Part of a small language model's weights.
Architecture: LayerNorm before each block, learned and rotary positions, biases, tied embeddings.
Training: a variant of Muon for these matrices, 3716 steps.
MLP neurons of a small language model. Each row is named by its layer, matrix (up: input weights) and neuron, and shows model dimensions 176-239. Each number is 128 + 32 x the weight over its row's rms, rounded and kept within 0 to 255.
After each neuron's rows, "fires in" lists the words (lower case) most often at its 100 highest values on Wikipedia text that the model never trained on. A number after a token or word is its count.

L17.up740 [154  81 113  69  87 140  85 135 101  71 129 104 163 144 114 141  40 146 217 141 120  61 113  87 141 119 134 109 120 132 151 107 145 144 172 143  97 163 144 133 140 136 109 115 115 117  63 157 113 114 175 131  87 129 112 117 173 132 180 198 116 136 138  61]
fires in: "government" 17, "and" 11, "moved" 10, "giving" 5, "governor" 5, "get" 4

L6.up85 [139  84 130 160 144 123 142 130 209 117  95 108  94 119 153 125 141 108 146  80 122  89 166 160 141 125  42 149  76 159 124 129 119  81 172  83 123 128 158 117 142 133 132  83 102 164  86 170 131  89 118 104 136 163  80 148  93 112 155  84 125 150 133 109]
fires in: "of" 20, "several" 16, "lieutenant" 6, "seen" 6, "gave" 5

L13.up345 [ 82 114 135 108 142 158 212 117  86 121 120  91 158 159 185 116 101  46 146 141 118 137 151 165 173  94  95 177 107 130 158 166  97 117 157 189 148 166  84 163 136 117 178  96 153 132 124  84 134 100  66 156  93 157 121 144 121 121  41 153  83 151  92 106]
fires in: "this" 28, "on" 11, "through" 10, "atlantic" 6, "that" 5, "three" 5

L7.up651 [150 107 120 108  73 183 111 101 119 150 135 169 152 140 161 153 136 157 140 104 124 111 121 122 145 157 138 104 152 114 137 127 151 189  80 118  98 127 124 133  82  92 109  93 109 112 104 159 101 121 123 159 150 114 169  99 194  66 131 131  98 116 147 149]
fires in: "while" 23, "however" 18, "more" 6, "meanwhile" 4, "following" 4

L9.up532 [144 143 161 114 104 160 181 114 137 140 132 133 120 154 104 108 125 128 143 135 120  92  96 112  54 118  95 145 123 131 193 176 144 114  92 131 107 148 149 207  63 152 131 123 133 125  97 162  67 143  79 120  93 133 162 130 148 116 173 143 136  85 118 146]
fires in: "where" 25, "and" 23, "while" 14, "who" 9, "but" 9, "as" 7

L12.up628 [ 81 150 142 144 175  95 149  93 101  74 139  78  95 141 128  94 132 100 109 173 126 131 170 148 117 111 110 160  96  83 168 154 108 125 120 153 165  77 129 122 135 114 163 120  99 149 138  97 130 145  98 115 128 155 107 155 183  78 135 116 144 124  64 131]
fires in: "the" 39, "about" 8, "on" 6, "of" 4, "that" 4

L16.up219 [130 132  94 101 107  92 132 110 167 106 201 153 125 103 136 125 157 162  87 102 171 110 131 100 181 152 161 157 137 110 143 131 163 147  81 149  90 158 164 128 118 119 104 114 106 152 144 187 130 117 167 116 175 172 141 158  85 136 121 134 108  71 133 118]
fires in: "of" 42, "the" 16, "and" 13, "with" 6, "as" 4, "by" 4

L16.up53 [ 83  84 158 126  88 189 122 148 116 156 169 110 118 102 114 168 127 173 126  58 155 155 149  98 112 119 109  72 166  87 150 221 161 127 164 117 156 121 128 153 107 162 169  74 116  80 174 143 186 144 103  77 160 142 129 121 122 127 131  85 107  47 121 108]
fires in: "a" 36, "in" 29, "after" 11, "at" 6, "as" 4

L7.up567 [168  86 159 111 143 175 119 131 158 117 171 112 130 167 106 125 180 113 110 148 138 116 160 106 137 112 195  79 179 131 129 121 154 140 141 131 136 144 155 132 150 183 188  99 166 148 136 110 113  78 114 107 134  39  52 120 110 123 141 109 102 132 106 135]
fires in: "during" 36, "between" 23, "variety" 5, "various" 5, "supporters" 4

L3.up691 [100 162 113 107 160  99 134 159 155 133 118 145 126 105  87  90 129 107 137  91 130 198 153  80  98 174 129  99  89 137  87 133 148 152  86 147  99 129 104 115 130 142 115 197 164  85  99 117 139 111 188  81 162 190 171 155 129 127 106  63 114 111 169 170]
fires in: "took" 17, "within" 16, "another" 7, "ohio" 7, "only" 6

L9.up225 [184 119 146 182  89 118 121 153 153 120 121 111 120 177 178 138 124  68  93 135 159  56 147 131 110  68 105 139 107 111 166 170 117  97 151 138 111 155 125 139 111 134 114  97  93 144 125 196 114 153  88 128  99 182 103 194 152  56 147 135 138  95 168  94]
fires in: "of" 58, "at" 15, "for" 4

L13.up101 [126 105  47 114 119 123 124 110 113  73 147  99 134 124 123 139 135 140 140  93 107 112 176 130  90 135 180 140 155 165 159 121 103  92 172 121 121 142  97 127 155  95 150  87 171 150 134 127 176  98 155 116 139  88 165 119 180 121  85 110 141 163 179 104]
fires in: "an" 63, "another" 13, "any" 8

L10.up39 [126 162  70 147 173  98 165 156 139 133  97 167 142  92 123 129  89 116  92 166 133 162 144 179 113 140 133 138 103  88 131 116  83  81 142 149 144 107 111  30 155 128 155 143 105 154 190 125  59 161 117 128 152 149 220 128 152 101  93 114 102 104  89 136]
fires in: "and" 22, "on" 18, "medal" 11, "with" 7, "the" 5, "service" 4

L16.up581 [168 128 140 157 138 137 226 160 110 137 128 121 112 140 120 139 115 103 105 101 111 105 142 133  88 128 153  62 131  99 119 180 103 100 111 189 112 123 150 145 135  92 149 159  98 176  99 106 128  94 119 141 109 126 111  56 122 136  97 212 122 142  52 145]
fires in: "april" 22, "the" 15, "september" 13, "after" 11, "win" 6, "december" 6

L5.up396 [189 193 173 110 110 121 147 107 162 165 135 147 153 105 158  57 146 152 147 193 150 122 187 150 112  98 153 123 119 104 118 162 147 139 125 123  91 112 181 148 101  86 154 136 131 132 139 125 171 160 127  74  87 137 158 140 148 141 122 122 117 124 197 145]
fires in: "medal" 21, "politician" 13, "hospital" 8, "of" 7, "middle" 6, "guitar" 5

L5.up128 [ 70 139 118 129 127 137  89  54 223 121  73 152 135 212 111 116 143 128 169  71 114  86 165  91 120  90 135 153 104  84 106 130 154 137 113 130 111 153 123  99 101 151  61  85 141 107 118 120 174 125 158 108 151 139 110 143 168 143 118 104 102 103 101 125]
fires in: "several" 16, "during" 12, "however" 10, "more" 7, "written" 7

L6.up160 [ 93 113 123 100 149 124  83 145 161 168 132 140  72 168 141 125 135 134 138 123 146 112 148 196 157 137 103 119 103 141 109 194 140 126 110 154  96  83 152 164 159 119 204 108 165 122 104 187 122 145 123 105 114 178 131 117 177 105 149 135 128 141 124 117]
fires in: "to" 19, "as" 17, "called" 11, "named" 5, "renamed" 4, "old" 4

L3.up22 [173 197  97 133  99 116 170 165 112 162  87 138  31 119 131  74 113  79 147 142 147 166  98 128 104  91 124 130 172  45 122 149 112  97 143 110 164 146 193 117 148 138 138 120 115 176 124 137 135  63 164  74  89 110 140 121 169 105 109 160 126 159 131  81]
fires in: "april" 31, "september" 12, "impact" 5, "apr" 5

L16.up459 [108 145 137 111 136 135 221 125  92 139  95 157 104 130  74 122 133 140 149 128 135 112  89  93 105 109 168 133 137 124 143 153  99 182 108 168 143 189 107 164 146 102 142  59 204 133 120 133  88 103 117 103 201 111 177 128 131  72 152 191 137 138 158 145]
fires in: "who" 65, "while" 22

L17.up352 [117  44  80  60 142  73 120 136  70 150 116 202 166 112 101 145  49 142 156 159  96 124 137 160 106 100 130 127  76 102 145 168 119 142 148  83 167 163 156  86  97 153 140 149 148  64  83 164 121 124 163 121 107 160 104  86  75 147 137 110 132 142 138 154]
fires in: "the" 40, "they" 5, "second" 4, "his" 4

L9.up748 [121 142 185 115 127  98  91  68 187 120 139 143  86 116 138 101 106 169 158 146 170 157 137 126 161 115  91 122  84 115 120 124 161  78 168  98 124  86 140 120 111  90 167  58 122  96 117 142  68 144 163 123  75 129 178 131 134  99 135 129 173  98 109  80]
fires in: "and" 45, "to" 14, "as" 10

L14.up524 [ 70  71  81 129 116 102  71 156 133 109  85  92 149  59 149 168 112 150 158 165 130 140 115 104  85 114 117 111  98 133 156 170 148 171 103  65 188 132 167  93 108  93  78 119 120 102 110 135 115 143 133 100 120 120 145  94 153  91  90 211 137  90 101 129]
fires in: "his" 17, "with" 16, "professor" 7, "program" 5, "professional" 5, "the" 5

L10.up472 [105 126 161 107 114 163 111 182 120 107 157 153 161 120 151 170 129  88  94  78 115 126 105  63 162 149 131 139  98 129 144 153 156 169 192 100 152 176 102 172 139  80 138  91 168  96 131  64 130 119  97  80 116 167  64 124 116 133 157  77  77 111 130 139]
fires in: "from" 26, "new" 14, "in" 10, "book" 6, "on" 5

L5.up464 [135 100  88 134 112 118 139 102 149 134 129 165 146 190  79  85 179  95  98 168 144  94 123 122 128 167 133  97 152  88 145 123 139 113 147  39 110 140 155 105  85 125 126 142 121 165  80 108 171 112 124 116  83 124  73  64 140 155 114 144 138 127 103 175]
fires in: "the" 60, "before" 20, "begins" 4

L7.up611 [179 155 154 135 111  99 155  78 113 152 157 129  85 150 127 127 166  93  58 169 166 111 174 128  95 116  97 186 132 129 119 166 129 127 123  87  84 219 139 147  67 142 162  74 104 149 184 135 120 113 105 154 145  86 132 146 172 181 107 153 150 151 132  94]
fires in: "before" 23, "began" 17, "end" 9, "ended" 4, "started" 4, "district" 4

L7.up614 [132 143 144 116 170 100 165 155 190  98 134 179 125 138  78  94  95  97 140 118 160  79 127 150 105  89 167 167 126  93 138  83  49 160 109 111 110  82 139 119 130  87 167 140 176  57 133 182 106 111 167 101 177 101 148 153 112  98 121 134 109 126  69  64]
fires in: "she" 38, "he" 13, "since" 6, "business" 5, "of" 5, "which" 5

L6.up304 [ 69 157 117 100 137 114 129 136 159 134  77 160 143 117 155 110 162 106 152  84 172 128 161 136 145 129 147 130 126 169 123 179 117  76 155 114 132 117 114 126 166 144  90 156  84 180 135 192 129 141 101 158 115  60 165 126  81  92 145 128 131 119 149 165]
fires in: "english" 14, "under" 13, "england" 12, "engineering" 8, "entertainment" 7, "engine" 5

L9.up467 [ 83 166 125 132 110 170 114 148 112  91 156  69 121  98  91  77 169 123 118 128 112 193 144  56 100 123 140 159 145 148 201 128 178  66 159  77 104 149 104 153 160  89 172 185 148 176  80 138 131  78 174 103 110 117  95 100 146  74 151 109 136  69 164 128]
fires in: "to" 29, "into" 11, "a" 6, "an" 5, "took" 5, "addition" 5

L4.up474 [ 99 144 182 114 144 160  96 144 169 114 146 120 103 162 161 167 135 116 160 118 155 145 158 110 106  83 113 119  72  84 141 181 119 146 150 120 163 165 158 166 170 191 117  80 177  66  78  93 145  85  84  83 133 162  62  99 114 102 146  99 116 114 124 110]
fires in: "during" 44, "in" 38

L9.up656 [108  66 156  96 164 179 172 101 151 146 101 147 106  99  98 144 122 126 149 157 158 156 131 130 103  94 120 125 121 103 112 131 141 141 113 111 106 111 135 142 119 128 125 142 125  68 144 121 125 120 117 133 172 102 151 104  98 115 210 160 121  20 124  71]
fires in: "with" 51, "after" 5, "debut" 5, "a" 4, "but" 4

L6.up145 [145 144 144  92  68 166 147  79 123 125 130  97 181 105 129 121 131 166 177  83  63 131  81 141 153 133 146 121 130  90 136 124 103 164 173  88 137 157 172 146 109 152 103 163  97 150  89 140 114 121 130 137 148 108 145 120 164  92 154 189 168 145 130  98]
fires in: "with" 33, "and" 32, "however" 18

L16.up323 [ 88 147 112 112 215 126 134 118 129 162 120 159 147 111 119  80 125 153 137  98 122 175  96 129 180 166 140 123 108 130  95 172 176 126 140  82 132  82 133  96 144 118 135 171 170 130 143 136  97 198 196  99 125 116 128 128  82  50 105 190  83 110 135 120]
fires in: "with" 79, "within" 6, "king" 5

L6.up366 [149 122 135 107 158 140 132  64  78 113 144 115 189 158  87 117 135 140 121 192 135  81 109  99  79 136 132 221  92 100 130 193 146 144 121  62 122  95 126  90 166 155  84 116 109 142  83  68 122 126 165 123 144 153 130 110 138 147 129 133 117  89 101 122]
fires in: "season" 24, "original" 8, "originally" 7, "seasons" 5, "brigade" 5, "twenty" 4

L10.up675 [ 94  77 123  92 177 130 172  80 144 104 198 142 187 160 128 141 121 136  90 130 121  77 151 189 146 136 136 157 114 141 144  79 157 131 139 113 108 120 121  87 166 109 122 121 131 119  61 144 118 108 107  86  78 171 117 130 131 113 118 126  64 118 129  91]
fires in: "with" 62, "to" 12, "following" 5, "of" 4

L5.up601 [161  92 122  66  96  93 116 151  85 170 149 200 117 103  99 134 150  14  73 179 158 117 126  91 135 103 143  80 143 178 123 156 137  33 181 120 128 130 110 182 165 116 103 113 111 189 136 153 179 142 152 162 149 115 176 125  85 153 134 106 126 133 172 160]
fires in: "english" 19, "england" 15, "co" 10, "engineering" 7, "entertainment" 7, "coast" 7

L10.up455 [ 99 134 146  93 118 131 128 105 162  83  77 113 165 123  92 111 105 118 150 170 107  67 154 113 131 124 108  90 113  74  69  57 133 132 112 143 113  59 161 141 110  75 172 109 143  59 113 143 134 128 130 132 121 122 146 125  76 149 112 136 153  82 113 116]
fires in: "he" 43, "she" 42, "who" 5

L5.up472 [117 149 207  92 138 121 139 168 118 104 139  99 147 182 126 137 139 122  85 150 162 125 186 139 163  83 135  92 108 123 134 112 116  99 146 146 127 114 169 142 154 154 124  94  98 121  97 222  76  98  76 120  89 159  69 137 191 147  93 143 106  79 169 192]
fires in: "s" 32, "song" 13, "songs" 6, "kendall" 5, "of" 5, "evening" 4

L10.up37 [102 129 117  71 160 116 173 170 170  98 131 141 153 153  82 123 127 139  72 128 157  71 157  94 136 151 165 159 107 132 109 184 204 156 128 112  84  91 165 138 119 141  99 117 104 158  62 181  91 120 112 143 143 188 180  72 146  62 168 126  72 134 130 142]
fires in: "with" 39, "in" 12, "of" 11, "including" 10, "since" 8